From a checkpoint of a small transformer trained on Wikipedia.
Size: 12 layers, MLP 2048 tanh GELU, vocabulary 5118, 17.3M parameters.
MLP neurons of a small language model. Each row is named by its layer, matrix (up: input weights; down: output weights) and neuron, and shows model dimensions 64-191. Each number is 500 + 40 x the weight over its row's rms, rounded and kept within 0 to 999. Numbers have three digits each.
After each neuron's rows, "fires on" lists the tokens most often at its 100 highest values on Wikipedia text that the model never trained on.

L4.up1007:557532447486477492482471488481471483496477489477492490482478588519511512620388533505492439555544547484443485508525487503471421531453473477492450508469472528496509500595543459530537440535538490504461524520550538505533431537489468480521495584537541536497437459472465488488473552475586528499503503518542515444440540542489473515496491479439546466490520512504561519522408513474490463473457
L4.down1007:520546524472463492483538479564502452466515535492504530504535511554503477439511539560502471444477435466527457503515517434540498500410506464523498467497508582415519521475503506445540508504501504490447477449611496436448468489512564517464527482484460527423461544547529417518545542504471528453536460491479508494476460531482485581463513426439462504479495374489513463516542452502483471469496
fires on: ",", ", the", ", and", " but", ", as", "/"

L7.up238:445498506514503514486553469410506595478512573572501541532515484535486480507493493446496472483524514462473450404492495498499548536482493561563594455479556418507531429532501514456543541471541547453509637500511555516520519485480476447459434538536501433508496513516526462522499554443470474521515508498429534521570479428464447578487477499464522503570519502483540470527476603491513519563536
L7.down238:551523528478519502507500539551487580537489508500429447583529480535499514490482523501444518455481506491592531475475535477481490516500512504494469475498475563545530557512509561540462493491585552492560522442440477447515469556469460479580533424549456576529482522482458519438506519471562552481491473535575516466534484547451487459509466504558480489559451492466550542559500453490522545537523
fires on: " f", "ev", " c", "f", "if", " ref"

L7.up811:448572495532504542510508448530529516563534496510483475463501494479495448519440554471514472499556487568394501503566471480489517413505500545472466466439525534494480550605460462449492476527460555501458533550548527500595518529512430426502482421508468414435458491476527500525471496497456519549486433539554485485542433494511436523548519492580526459522424475507526518473426471532532501484454
L7.down811:588506489494511532433532549469444485431510518497447462461561477532498508451580519558506544518473516497549543505517508514456521485608415509443537495496524533492462472465501497503477463508493415482562438524552421475518539507557510467412453634487473610571486493437496481565494463517497519479489531488478492470509510537509488506491485478528430466450500503474529501469435514477466537567507
fires on: " was", " m", " M", " is", "ec"

L7.up1977:507524461492461466505490494541470465530473470500455523468464560489535495532412457395508400506489530492519514432482555516539465536485455523554505478485499545562539501461439481567432503467408534487513535506492550553484523502465428492570546543496490546502583443520547533441551528465430497458521550516439519475455476471426499509480569489511613565479524489533456531509593459546506516489582
L7.down1977:432542483468504478494562481586508438508482523522484490518479501501492505488508506524541473541502553510481497509506531451495482483460495503565511554381543428531537534566524474438512513515530518422503497536575523537434488558529477492444486497413536494507492424440540420467504475482506561466562549504457495436468492538500465489442373438495505539506524487515430516478498508492484495552523
fires on: "o", "ro", "u", "ri", "re", "ra"

L4.up976:512509539478456463447456442491496509561505465459564527570519490465546475444505463408559528513470459489526514535579524442483510560462503545501514535521496544473514419522500480559382527473425510501468512516483528515490427603533444579455507466458485483479447475496447459552477511505533541502544479461487515487495490505481499485532519455491503510533511524586528575445535511554523521556529
L4.down976:478524508487485480474486554377493512429478511494435426443523507500542475457460513486483401546499464505609526522479486494464496491464496406467415462527523509528511580478425549473483512512458504518498483564487516474503435565542515481618492463453482420457509516490494496540485419493614449457434514473509508480531519577504509548537518499558436513548500537497536507479454481543489506488501
fires on: "av", "el", "ast", "tt", "as"

L7.up1961:463445530491466439429479496467469516537447513523465454469500516490501575561468502517461522432485592503452513542515470532572486521382512486479533459521518508625552472416407467527415505524528477512493473507524521516486491483584522475483473427453507425431551538537524504485504491577466473514495535461390518566544405525481499448454481493498544450479548486499514439522475550511422519524452
L7.down1961:509510510437503435523493490517492611456462414479428468511567416573529490482474467455455493538498559558598475473428474459556471441592481493538497544517578524445521451514463537475436510508461551515513445454441457511577551532550542505472555503471499502548502510486511485550444563512484477439544473520490553534482481521481453550567519530477548513444462469489479570454451558471482513518415
fires on: "er", "el", "al", "y", "-", "b"

L4.up1604:485535449509569550453532492516595466461588487547543471518476567435500460480553462568483543518443509551512489510473477509550453571515451521451489462494513431513501474486496513525532457515522453504421520515500532560527514515457520495534498536478466511495506454435462520520568473516547500490592516427508514533470468509555507468509513509503547505518533520519510529501539489420499427554475
L4.down1604:464499505417441476502529435572545541466442461521507511488422599507572552499488551500600594463465463551532556513498464504476524497471508493523479453486496584531545521513491530528552498526478474496441519488434530478591480585506500448475455528501449494469535583465488538527479478575491477485473476490510556505413487496545551513469430505530524499535527542480434515480584491527466501491442
fires on: "i", ".", " sc", " Sc", "Sc", " be"

L7.up1532:491475493468527474433496522421442454464513590497487496516447503470466503510530496414587525458506495516443498549474578546532523519449501569545535474538508517511482530483510539522513473531534520438532473477419496540528532483555527382463540550563453495489534517460464484604600526410482458525524539407516451487484425526409442516483526516468523498476515490526523503498515596474484476510475
L7.down1532:499514457522495562502492535462542472586460417570472518503538484530462549443483444434491505541504580517505491526508544556486482516472480577525429500460458572493529506511477512472577470473525499478485500560445473467475534546519550502458457537549503512479485488477428500497438452547429449493568508519506445543522516560494512470426445547462402527581492497467556540492554447584552490515544
fires on: "i", "ic", "h", "o", "os", "."

L7.up600:483440478485479553490466451501472439545530523561501483553455465511532472505547428475487496474457448523469476576461467605510514478525441450596433457474513527459541519579487463473438444414543520520488441512493574532500553583513419467546504463454451555522527513514480549423449484414533583439500497454510488504459429481531465504531527518535501494500532458536524534485493443559527500520494
L7.down600:454500493497466535434515490545503470467524579487505524528537530508510499480445560530510516478494512550475500552535489540490577417511487503545553532467455498549513618453457462492525502469482459484502470548530479537533483463532480500516567497455475483464466542500467533499471494485481519477431492544535498492563475539551427550437515523551496587566580452423546597436456514513485481490462
fires on: " M", " | M", "- M", " in M"

L7.up1226:466501527492507522531546489491455462405475489521495486498470480545476469492532454566443432538428550494531514485472492481567570466514526603441511509495407501444412487470534450450468437524554518522506524491575468560543516448478562530504495501526568517451555479550469598485505508470435495531499594513495575507438491563554531594457516519495494504508540490502582458475449551492479496514524
L7.down1226:509525539422468528494429547469491570504549469537424474468499473456479518529530444496506452582497495582520463513493479529456583574456506442520524489541517507502489436503564568541465527519452520498532527557546493486548598518503410419508450467487466471485495522438497559456450450431476458511514467502557438575479511533530552539544459501575585483518555341520489449497527470492487453505488
fires on: " t", " T", "arter", " Sy", " non", " tr"

L7.up1115:466482458538501537440473513486490455474498548555465506486586489503484515461430484396498476529406486454463468513441513420515468498412517554609487544508521415496514439475434510545474530507480418496405490512545490415533535529449498488464548533524467511509565502513553481482523504495475457495439545504531506441490514508493615475459472559510442515531525565517501578441571451504465518461472
L7.down1115:507551579480502496490457524439486505466505543439418488550496595474464454504541491548444506479576515534522574480526507569512498511542467467493516542519509526577512509480503541557476460502497462479567499525506540530498456464547480508442465428555545425551492498528574509480480412395472429492494505535525597533483435551509454486490490548535509527497447524434490563507474574436473510523553
fires on: " in", " on", " c", "ue", " In"

L7.up1493:519422473473550531532508454463470517529549492478569494478536519499493464534460539549489495475547536498529492497447564482538503470477486522516457459536495417460479571448500497480535535547533504506517464531523545506503527516470477497474433443523539573488501480481447461482472515461544565513506496439508457441493564548435540511462546416540495542506461540495456425518508509512552463489563
L7.down1493:554542495506529561587470559508554536532446440502489427510470492498514508470557417494503528485459452509468487417529444461472482484555475514540514538528528533495561408489526519447445449497461557415508490516473524434506482490473635506462482448474495486428392551561468550474503445475475487485518420541501467520464382552467551480482519536539467532473504493475410575460482510487454469477456
fires on: ",", "s,", ", a", ", the"

L7.up433:556494488411528504520520528461550472527545427506477572484540436529493439483536544464504466442527521527470529532538469499547458549511512487467459488487565561447517537487423506534519545511492448519440487485481577545522480467560494489540468476498535473474454449506476476568435568450563437446514505487588518548471533507434455521474473548516464556495527521510475495561544536554502481500517
L7.down433:418452452428488537527486424488524465508516465583511538504505501514493473461542579523474496482532507490477458490520530471498552613534512506498443463458501487595497483452490452456504493520507510527558540471504471422512533483492508517454490474445520530527492493419511519522583551460545455518483533405550561526481489488465500551385493500545497515538476480494510581505524436449516484548568
fires on: "re", "ar", "in", "el", "a"

L4.up1927:525524486478483469519521540424500411565490529476487517500460495472506507462522458429527467452529526543493469456480433490440507489545502613539508486521448511478579444419485497499494532474490532403550586508407520541464532496492544506504458446500534545509476523554582455527560477495500385530513533478516485482466582543483531502484480559483488487495519500511459557504495544483484411451477
L4.down1927:477438516492511488477557497482533513497449496441518503484512496549472539524431579438512475478462503537520474511572475551467426505537483528462517465449472501483518480445532528567512542500464439499524491602506552500503597476493547500527499518546507496445436473536525542471495544490460484490528566517499538482479455498504603521540456494465460504528516526523483434523529503533433429423561
fires on: "i", "io", " inc", "o"

L7.up219:485445520437499521468530488475554444444524541526510469516473494438440578477578509437471455469550496479554505491472571511416562470502437393485553504457493531606492495449460482461486525518516520492541581493503508530485459529503536553498560581566489508417451492572484558505503508542473476529555475501452496507516491534493534478446483571463540445551480454408491498563484541539492516457438
L7.down219:490500449489497449501477535487492518537454485452541534481516522508485470536469576461423466498457498530441480492465477516508500518497572585546446418556492539503528454461567410531480522446504412516574500413390456546528478524498515512461517486476527484501528471497496468462468578582491454532524507495491535503530466492529528505441550541536531557495584429642483537504430479525502489475577
fires on: "c", "y", "t", "ing", "|  |", "im"

L7.up1415:497523486479461506513570473441435471535479472457480545500488524480507498497436539565473509432459447467504538537474433456561555555535477504447608510480569478469467477464454491538434493545531482537499488482540528528517486505475547504467567428530545501444496581485590529494511493470438447516453510544485574522559573537487397459440496506533439482498508446502569474473528635516459500451493
L7.down1415:542517471503478452396466399525549502456522431534557509535500509543499541539481519550506513435501488522478467502479491519490454525522516462542467583547436500477575520486581432578457563430503544518493455428557493450479527566505456551570523517521521479513430501516439529517476549521573497511468519478473527517495484559541514541581451510443537498547468475456525422489530440465521518429471
fires on: "ard", "ach", "et", "b", "==", "ist"

L4.up1987:491475488509484536443508548467476442505523520457461450487535462513534461498546458536462546512485515495549512582477519547498530501394512564531493532492517566471525492627514500399470473447524512456560547513519481494564570477449495496475504471439544481496594496512533527468443498496476583491606536446486518552509496435540509462459563449530464523489545543512555480502513535564477547501464
L4.down1987:486433571446512514483507420511562521531448504540453526467408478470474531489418461467581480484484474578525512427555497458511592455487490484461533484491493461525528496491450564488468445540489508509448480490552524489485490514437496471448466529504499561516500527434531478526489498484503469549539499457561510459486575526487503521532519495491516542484514482542470522491509548516551489489575
fires on: " G", " C", "–", "°N ", "\n", " | G"

L7.up1127:519513472522512429483413461517538522478494486572547503565497468461522438538523532497503521570440411529487536531473534498527469501463473527478459471488531536559495523513454484508475438491511455573482525492535529493454592498489508530475466552517465398525554494436496498473460461549505425434546523511434468517493442471390516513506570532552562445561532476533496509473529439449496528473511
L7.down1127:556433504485503589451570494429531469467499535487498484493522461548554504458526531504514479465525541473488524489492498530538513507560520523541484494501515487584569468460564478524465572537465548505511467523529589463504486486456461509469478529483482538485479377463432429525538511423467463504471456466483517629543520471459534496514461445535504446421475584426460482504512529495522497555453
fires on: " l", "il", " w", " o"

L4.up1597:449456478538509527514516447460559480464507452553454565476466502470580471539547471511519454470525503489539542500491409447498453488539501568494483428555433512447529432508517478459407474554486463529483521479531510510483539503512538482532515493532431531432541517513527500529477512548500495525499505494471475557494494381419529551480548497481564509428535595507499483541549547498512566521463
L4.down1597:499504501519512539441514560532501559510506437500443505549450470471470479503576501453581509507501435534479566461425461481527487449504520500474525524448512526507542454466539480486477512507542491587550526444490474519523549461513527517499478474466551498566533470479481544473497526441529493536510500502584479492419494597515456482457498534519521483470581417535503597460468458491502542479482
fires on: "1", " to ", "90", " up", "y", "3"

L4.up1977:484481457422478496502539549478512488542521444543514542529554492471495496482557534555504437399456534497425506396553507593528472538495520492522553491582512627563487511478543473512501473531595525478442458443464449510509485456526520538540502477458516518497497539532499459539505543512529526469471544511524457500450546540497538549466470514481507463507519467436480486429487461511492480495358
L4.down1977:457532466492518552518506488491453498500522480535567533557538514466546460528469510530470553465481577477544442443492469488518649507521527493525541486555577498482535476488477492459537440527517492442454484543500540500527552530483531512547520437523476498477514536490509481542523462539469462433533474530552520563524503491411441509524460509523395581486478455488520575496477580509501434595484
fires on: "ed", "red", "ind", "rist", " up", "ort"

L7.up298:511482482529540473455510512516477441568529507521494526534544467495514509567505489533499575504487464503450480485602529482516521560506508525520555430535432515471506488492516503486491550570438522524413499474510408513548512536582498474469526505509487521525487542501528510503475527503568507460546489523483398520514486518534478455520457359471484474473492514492507415453492550503605468517466
L7.down298:532474496451517524519481493466508509484479478478513451525491514626504508605483513489471518512505469478589472487477551487472441483480484488470529537542575483500496473473513540527594519469464541493501487485496470432502531523512539503548482497455448477489546501430501481512475491456457488527521488479545571489478491421451554551509551522495501552513501499491452484581480446451531517429505
fires on: "e", "i", "'", "z", "ur", "as"

L4.up1339:505531469578550544498555416450506501503524530453503509503461565504466483498527527449440476489524462476551488581478532481525495499483512491510461526422462502501522477564475495513442474488443490528490485492418496560483467533525398532412475442447500513483517501444475479525460475464457558540489520485471530499493551488551463556512372517482506519547515522446594444449490507553536465516431
L4.down1339:544446500496518525443463541467496483468477597479495532478487512497542525420514546485538498497456545524472488462536547531451542458516401542580487480487454440487454498413421477481531528468473517502498482440558483497532529510483438477467426457504488603575532419477483530465507525464527494492488505533469570451481558564502464473483475473488445525513542466519603513421466495523474437507492
fires on: " M", " m", " in M", " | M", " and M", "- M"

L4.up1703:490440453439441523485526566481445514522608493486468638602541485507545488480538554491486545505528447533422559431537532615528514545559548520523435478496507482473451466478459544486536508460544489441521498507461514596534467384446516481518463457495427498439533495493471460475505474478593502451492541461482423514539493532510472526494433496501532501519509487443452483546502478466497484474467
L4.down1703:544539546575492540448542425444518551507475456499480486438522409489487503400526479448530481478552522566500526542477412540484514450557513486498531519518476460548525520506481514493496498562513485524538475481499475445501487522573514456486528456552570450517437456462528476503474484507497473522538505463483543479494519426456476433486466439480600464560476503508502468462601480459533465428541
fires on: "el", "I", "ar", "et", "re", "ul"

L7.up1282:523412492500524530497504513479455492501549473542417601518489499504499522442511523531476486471399474485498544480441529538449543557526471512521548559473522507461515538508553526519487472515518542515422449498431423548509562519542489497417566603501491505502514477544561521515465539437494521434572547510513487525532532513442482470469555543609461544474552512506471435501424543476506502494492
L7.down1282:553506561567474460452469516538524478507481466458522479464522458530501455505472479498452557493444484495533515579465516435497477490531511530552481557544440517484514524445503515474557634437503493518462504449476462482487537475468445441524502489537468507463489521498460543431472503448468570465476475513504485530505506446482521439539480454487506580479511557473507442445492446510494486497553
fires on: "ic", "e", "ur", "if", "f"

L7.up300:514519530525543461414512554460535508509447500446505509529515576512511498527585515525585457486512462559477531480396512519460576496423461432420487486520485438489458450521444454501509487547534432458495498534494503544507494511476514469526522475524560494530514454563493500462420553513486564503515448513406446458439469431463536497464481481561506504451483454510512452557501544478510484517525
L7.down300:463475495588473456529515512499584490550482494499423362490498499497479514528488556518431604517621528488519456484546571561470521522449506465458444523414471512519550517559537509480516546511486537456494543524467544501435498490524539500470423376472485536463525476587545517461559493427511563514510506536548526515505465546508529546426491460498502460532500559529528560484512497463424515457506
fires on: " th", " is", " as", " that", "j", " Sh"

L7.up1139:513435548527478519460523544524486485576531514450466483514430504485439535540544516555466512495451393498507567458482523544619501507508550485471508555492474549475478585512501543504526523437470446520502567536432449441525545521482482480553514512509604464475490493418417471467419457485484569510580493493476482559511549525496501475469497474488454506506460525425568489486514531571459582484437
L7.down1139:571523494552494473571483431559429498462503486477462459397534488510439479468478498463456457467454555614472448521555537523428472484473478575474484449483546491512538491433500488620495537481512564478474501587505491502483448497486463563530441500510426509492474568498509517553545503496524524502493404532540413511473547530489471456530514501482540392515498503480494455477448492511510429444532
fires on: "is", "al", "ar", "ish", "ry", "y"

L7.up398:481523528538485461501489524454438489463507439492537495504498652556498515506489513505442530547503540527557448544509484468507527536469557572467471510514495456457529514504473445563484504492516541531469512499512516578508440474506477507500484466489492468544506479491438480532538455504439509540546447503504464507582507458313421502394448506477510531478527532589499462484525528573459535474460
L7.down398:559491508600554448507482426471511533509534439467482463546513555472471589537480538504498515536476428452489382529451517461444456511537503531494536538468501481579459416461546537532546507540486495555515455498486519436484459495500538578520460500532529486493464508480542549521581466454484541515549458540429434473514432466480486390451500517485548555545447540568444525479453534410555524509449
fires on: " to", ", to", " under", ", in", "ord", "="

L4.up1263:573577478503453518499516481556491458590486551498501521492433476477525493484541442479473459498489564486475480423518546514517484438425488453432464494510464567599443480600502515464567489496478521513492485489546493510491428455563466506382497467532555559473470441539513526487564474485475458462504517503552484497517478543497456524460494486516488461468569553509489513489495535520501517512475
L4.down1263:596534493474482505501447518433471446522590424502441482519420476519489476542500490506495479479516562502528518502491521488505504548410525492460505444514481470525534492445477538462533492486478591532587438512560557464503517523536479452540574440549462531473527507551529509469519509531531545504506517546419473489492502450506465537502550500474439530462551532481478528533463518503438491553509
fires on: ",", "i,", "er,", "an,", "is,", "y,"

L7.up1886:434493486500492521568554505522538483528499436491509449574400506525467493520510480412497465517496498513514438489544477488544526511460554495548446506516535514440466523520412475472507453547532457516504531509572513495476513466489512503513530435426520513548547523439500498516465474512583454508500521372457492504499490415511510448480578552508481491475532522552536482523522507494471595429589
L7.down1886:449492602599531592492472503604484547509502458552435462504497464544510494447474479536484426428533539484506535423525490528473458516489578425503488460500546433419479461470551542466511537505486553564446529515448467538500566448579593533483481528516512568467497493509508484497527491421532454518466458534491464517473464503500479499475516497474489473468538546488507484559508523446529497482522
fires on: "ob", "1", "ib", "j", "y"

L4.up1140:459495517491496456460440484547490530488508480489502520502477529495491490573489506456522455472458499540489547558462510548541520507485567480485512543523468443476534498481432493452506465509496556539509540473577518465485469521527463443428469570532542480568569495477526475578484496576534450537519462490497436546509473542516525471482480509420564467463454517566514512509495535482488501535608
L4.down1140:535487528437581487543486518513537522586564598515513487480492459452496505535496514522565463489521486522478492487407516501522444480452502478515463452514517490486434544522493533465473530504504480493486587473500509515486504529544432559455561456480470596471527413440485446517457478549439546439484519503509486477506509508480551474436453534486498480475503524477519539514482565503453493494495
fires on: "at", "or", "as", "ar", "is", "us"

L4.up56:485562434476467566462570476471443480469492508471427492457459569469477431477510622530528474514551559475498478468534614467509481514438467440452497488520467423524487498491456544474490460539499511570515459502563540483462461539520497493527439464582552525433506489480499531533492510474499475492536526502469542485445525547500467514513518500543438496450476595458487476449482519488539470475498
L4.down56:561497464506477454555465537526517466470539454519558508480530444556458486551533431553464447430451451486549500514517449490533456530506484453479493449526557532477524409522522428520485494481548498436468554509519479489529586441496486543506523549493474565482458479519519506445503484466513515576493415477540391503531452471505535542468491439496528572436502413509540520479516480576424507478525
fires on: ",", "s,", ";"

L7.up1622:427544444413550538468483495477487514540436492493496488527507490534458492508486528461548507425488495525460475487575509552486473435516482583479476547537497516573602483492491499535492499482541580532453609509521538499520509479522500495501508560401449542477526508517543520519446504466533509527493459498452553484470502537502474465435495523477545542468498467472473511400400408488502497542509
L7.down1622:524505449499524500531532544434484503521528476503492460480445537542460460522508464464555529462566515497489518536502484485569551519515517463529527532515511415413496476415557473634550534433518521461454506481433476513485488531515466428503517468526450443509482477460502384525498507487436497486490476543523528462504507469446543515550504523474565517476466521520502567582514434481499502457463
fires on: " \"", "used", "ed", " order", " this", " up"

L4.up1079:484454438405536498503556492511423496517558526475475524520469565476572433490534560454506481517506433491480565533500542478487548558490517509517457481436478510492442492607508459490533440496443564501488493548460512480491491488521509514508504514497566465430532466478508551519549565528527500470523526545501517541482557488448503508546542506478478520506400538511496467561452454483537447482489
L4.down1079:548487501488483580455487588533463489423474500501463509494440499513502509485472585497468536488469482509491500561521459464452401548500504471480470457560529498518497498520518493522492536539412474497462564516487538430562513481495473434489431523458599445472392457477531508418439500430517525426478494534555469499461504474515576460550489437530513541476485522535468509490541445455474533432532
fires on: ";", ",", ".", "\",", "on."

L7.up1602:401530477459426496476499463469466536562507488480482515434430483488502435504528547527460553549451529442438524502548483520447492551533466631489540473534514519494522485473537466461463455496513538578486491527517543464511481526505395409466502457534520515551542505491531504486508559535512434476525440465497433553481487523369542454534547464502491460572464528551549535446439528529489518527539
L7.down1602:534452552600504503511452547541563502438562485480491448484473517484524500534512409506488456425495505507526470491508547477518489476505520464502466547456472489525539435544465567519545534424494531502490454470542466497474462466476534545425462519453549543504516474519465472462494498429481492428476575547451529552533542535573500521479493546453494480467500450504440466479537550516528528464510
fires on: "-", "at", "ar", "ew", "re"

L7.up1246:494477501498527481426554472533503585512437573494483521481511540522550453539450508504497505493453454520552497457513488534480556567371559501421489477463474433487495492487567474501437500488494533487527557488430466512467543512542456530438493566575405494503496470491505440504499497575510520553534511468453484529541540493472525435506498472542450511466488541515508501466450549478512534579546
L7.down1246:505506543518527510556509522463452479498520495484592392528505476510453532457484626439389435476478511445467480482517484527487511496546509535437519534474488554511589487499509562483478500462542542519567442535486453526559487520495532493509458485460459529515478577516477443475469441519468518506545430464524529481453466537485541528450485473514530498467461402511537469555525482445571484443433
fires on: "et", " sc", "if", " sh", "ur", "f"

L4.up1779:497510547532488504455626445527520516498522468516532441466471541535538471492493512496499524480511519421529549504470468535538530550528503489482541527523556502547477576554575487592549498458493528493477443483449489491525561500506458440409497540530452521510529532535519501484536541508455482517473467433550534521522485522529521486439538492438430487410531486418568477554432414517467542528459
L4.down1779:458522481452562465547516526444458476491522526506483570577414502478569446443498450489492520497563537521476499483482528480613474456536510455431483485468525445427412471487528487457584482489485465400479439473543527459488477486462449525512513430493522508474541514504538519441422455505502551491550490517493425495507501462494504481509391493501530527470488445483477544528490443539512554501505
fires on: "et", " years", " not", "ong", " soon", "n't"

L7.up214:513448563467503485495476510439512535580419479531505521486470545445444551508547447589491544457498487536509525580491459493562471436418554465484530512510491517530528475521498453492452568488467488546498596514467479559507534464511514534545499450511564513481506480490458492449437507463532497485513504534552566506516483470541539534463516506436504488531465498522444502557506510497538493571557
L7.down214:563544508475466571520495513559519528530465508491467508510549539439463512537602531414524472536523482470537503481536469476520489476447524518508494567456523496581547474502504508469454484512496501466504505495514478495444539435594525528487582532450469475438544528458520467524536511448502529567553483507544468553493492514431486490545492426414529493453533452550550458509532455448492490496432
fires on: "le", "y", "al", "ul", "ac", "let"

L7.up1704:500507523519501519478448526514484482596507477488489571502535495450547483492474480440600516477494534476519570471494500564493505591518533528421470534413500520531500550477521509539474445399546476471488568530468549489517548480436524490496532496487536494487483494532489477478518480427463449432526478534434572516465536485423470464500472548512428514453454457523458495566592465524517498488511
L7.down1704:509524482539497499519476474495497449544467516486523502465478534513491573517492472515455517539483446512522505446416525498466518452526462428525444434512472443448490464471500479394523416491505431511494423535549463494520465452476509568494458548485485533536440556508525563461454457618587442531439529462512556519453519546551596527457555416478545514522546529507558470460582491439532437478529
fires on: " so", "o", "a", "i", "u"

L4.up334:462483511531554536495575430537524461541513559474515479476471567475570541500519497498514502522519431530529520525489588481431465509545551488480543438537458475450473538463519480509502536555471478443488512535464481499440482549511486499515520528543474515509468520547542471631556583557459509441494532592457555475475524525430483588512438505484476438521494467536461564505412506526455544485488
L4.down334:468542537516485532496460493558491586462509581529490457447445479507489502462517429469518542459434478463466522527465588508518520525503551499514547420485486379460506518500542524470513473513419552441531505558511513485558537460470509479460501473541492540430418500470521438545491521510485515533444565472447515577466505526534499510527527489533492553502507519488551525501551502499444522529497
fires on: "°", "′", " (", " | ", "ort"

L4.up238:480428484516497531479504445519461488453484468502538544444428530442485419480515465535481463538505478556449541467482502497450475486471513465494457368445476434487516542510452455536464497442547483546459492511498572486519580463490466504435510473481479503530570488471508451504492499475439533468536480470513520481537418454476506531500551500557469499511437474501504463485561481456520556513511
L4.down238:522543484467500529573462469558483558414422512557472545537483478485528547564510523514504532475466481546461515509515510469462469500518482515526462530529504490498504545473403531453534490483494514504560577542453452535496450503516506480539503481443498537553485460462419533463439492473472474495422510479547588454476503486521442502470510528524493552450434495493508550603406479477553522516469
fires on: " h", " w", " o", " n", " g"

L4.up1286:594482514524535523532475495504549417535484532459498466487535499463426475597501500418489514557442524454488433523468515420516413559495468464553489544520484487538530460454438518574525509433414513466498499485475542439509456526478456448474476454643502476535441461542487520442521462530460459397534520464484516453487461520468524510477498562538428507456449466539474588429477469509451440569464
L4.down1286:488505452502505447497444493538467452533564591500461505456515511439517479487436508533546479476516537525442500535570444485481497477517521467479519542461479545453560465551593482453531490411489479455525445403529572481494464500473518511545448549458581473467418496498503525516455542529494521518514462509429496484448496531508473572530455506437542480472510466554461545522499553440494453427508
fires on: "'", " on", " in", " gu", "c", " that"

L4.up1454:434522434527448520473524465504427469513508591479436525469507489506491551467499520542498525470478436512557569493490476503438498545454541474529467545563527459495421505478488407502534520464513506496524537486484507498544605515509538497500531429529544474412477455589459530486496536468457481501525549495487494516484533536512504516462464464513481527467513516519490461458531544424493504526489
L4.down1454:569444488500453479449561450541522484465455358482543486490501524545531448478511457503490503542554581456542491445515503528477469496581513531520507528562475488537556537493478489492557452488543458564471454540485418445484496511581458549457464492454410484515518537493467514504453425505467490495520504550499493376530506478521496459589488530490443540470602473495487523491535470465489488476490
fires on: "ist", "ach", "er", " Goals", "y"

L7.up251:570509488478411473475573510491429505534497480503441509510449493482503484469538482495440461548540439472464517548508494562500526477447446415451540486527526520539589495473463494453460485539581534527491412513570569450514507481527422533529561492433603539462547532459482505494510491467608557507498521454456473417456436486524489516510549547584411540415491500483489490494514516474483510546444
L7.down251:472441499610459555542491503490588451543503518528491577493513509530512477461533480488518435541491540555518494480416486482563530504509491502490502485509476554533449542444498521511453505406519463526493461466462472397424548502561541568540496411447518542459537458487508561552506540512455430529580467459513580455496531530459426477479487505488532558465478525493519458508465511525507536549518
fires on: ",", ".", ";"

L7.up404:500557484499503493530611501462458445546498490504507482471548498497425453487546494522443494517443502514575500510498499514587572510546508491472521488496447569467455433540453481464410506429482537519512540523532462546509534534481496484519457527512532568522529554537476483484524478479501505534554582494468486404463500549467545523444477513450521499492492499436557468472446517440522392536471
L7.down404:537582472475500526439503479491438541548429521544506477506519491484469487485513511562471447494498520509535480403428576434548480553588539453520473515532481497529536392453560461465502438532457502475479556485582510460563526500462522422509375486487494519513532549484525455395441507485514490472556536526505511513469502539492524483510432519506462586591481434527469493423520465465506460515527
fires on: " T", ", T", "- T", " | T", " t"

L7.up974:496558522375494564524556502464484409502482549494477521531483505497447499481462468572401451524470529493512544502512462477509486548493573451552495535523493548526521412532514482445491502472510549454536507475570460519557488460439569500485451474479492445494432492536490480484486557535550489380511456502545487500514556559498549485483514533439544481540503474499505462475568555462473465511474
L7.down974:489466535488482531439547547464498516535438521524542484523534489509488522526488408548483466574496540503494484484433492537505511585670472549502528497476551477538470467452553483594489490470477492492519547491530511534482536463510507551534468478460456562456468562513538476510533505472533522451461571482515469524532517610511529525492487470465448603566497514506568505469575480436479442532547
fires on: " t", " T", "==T"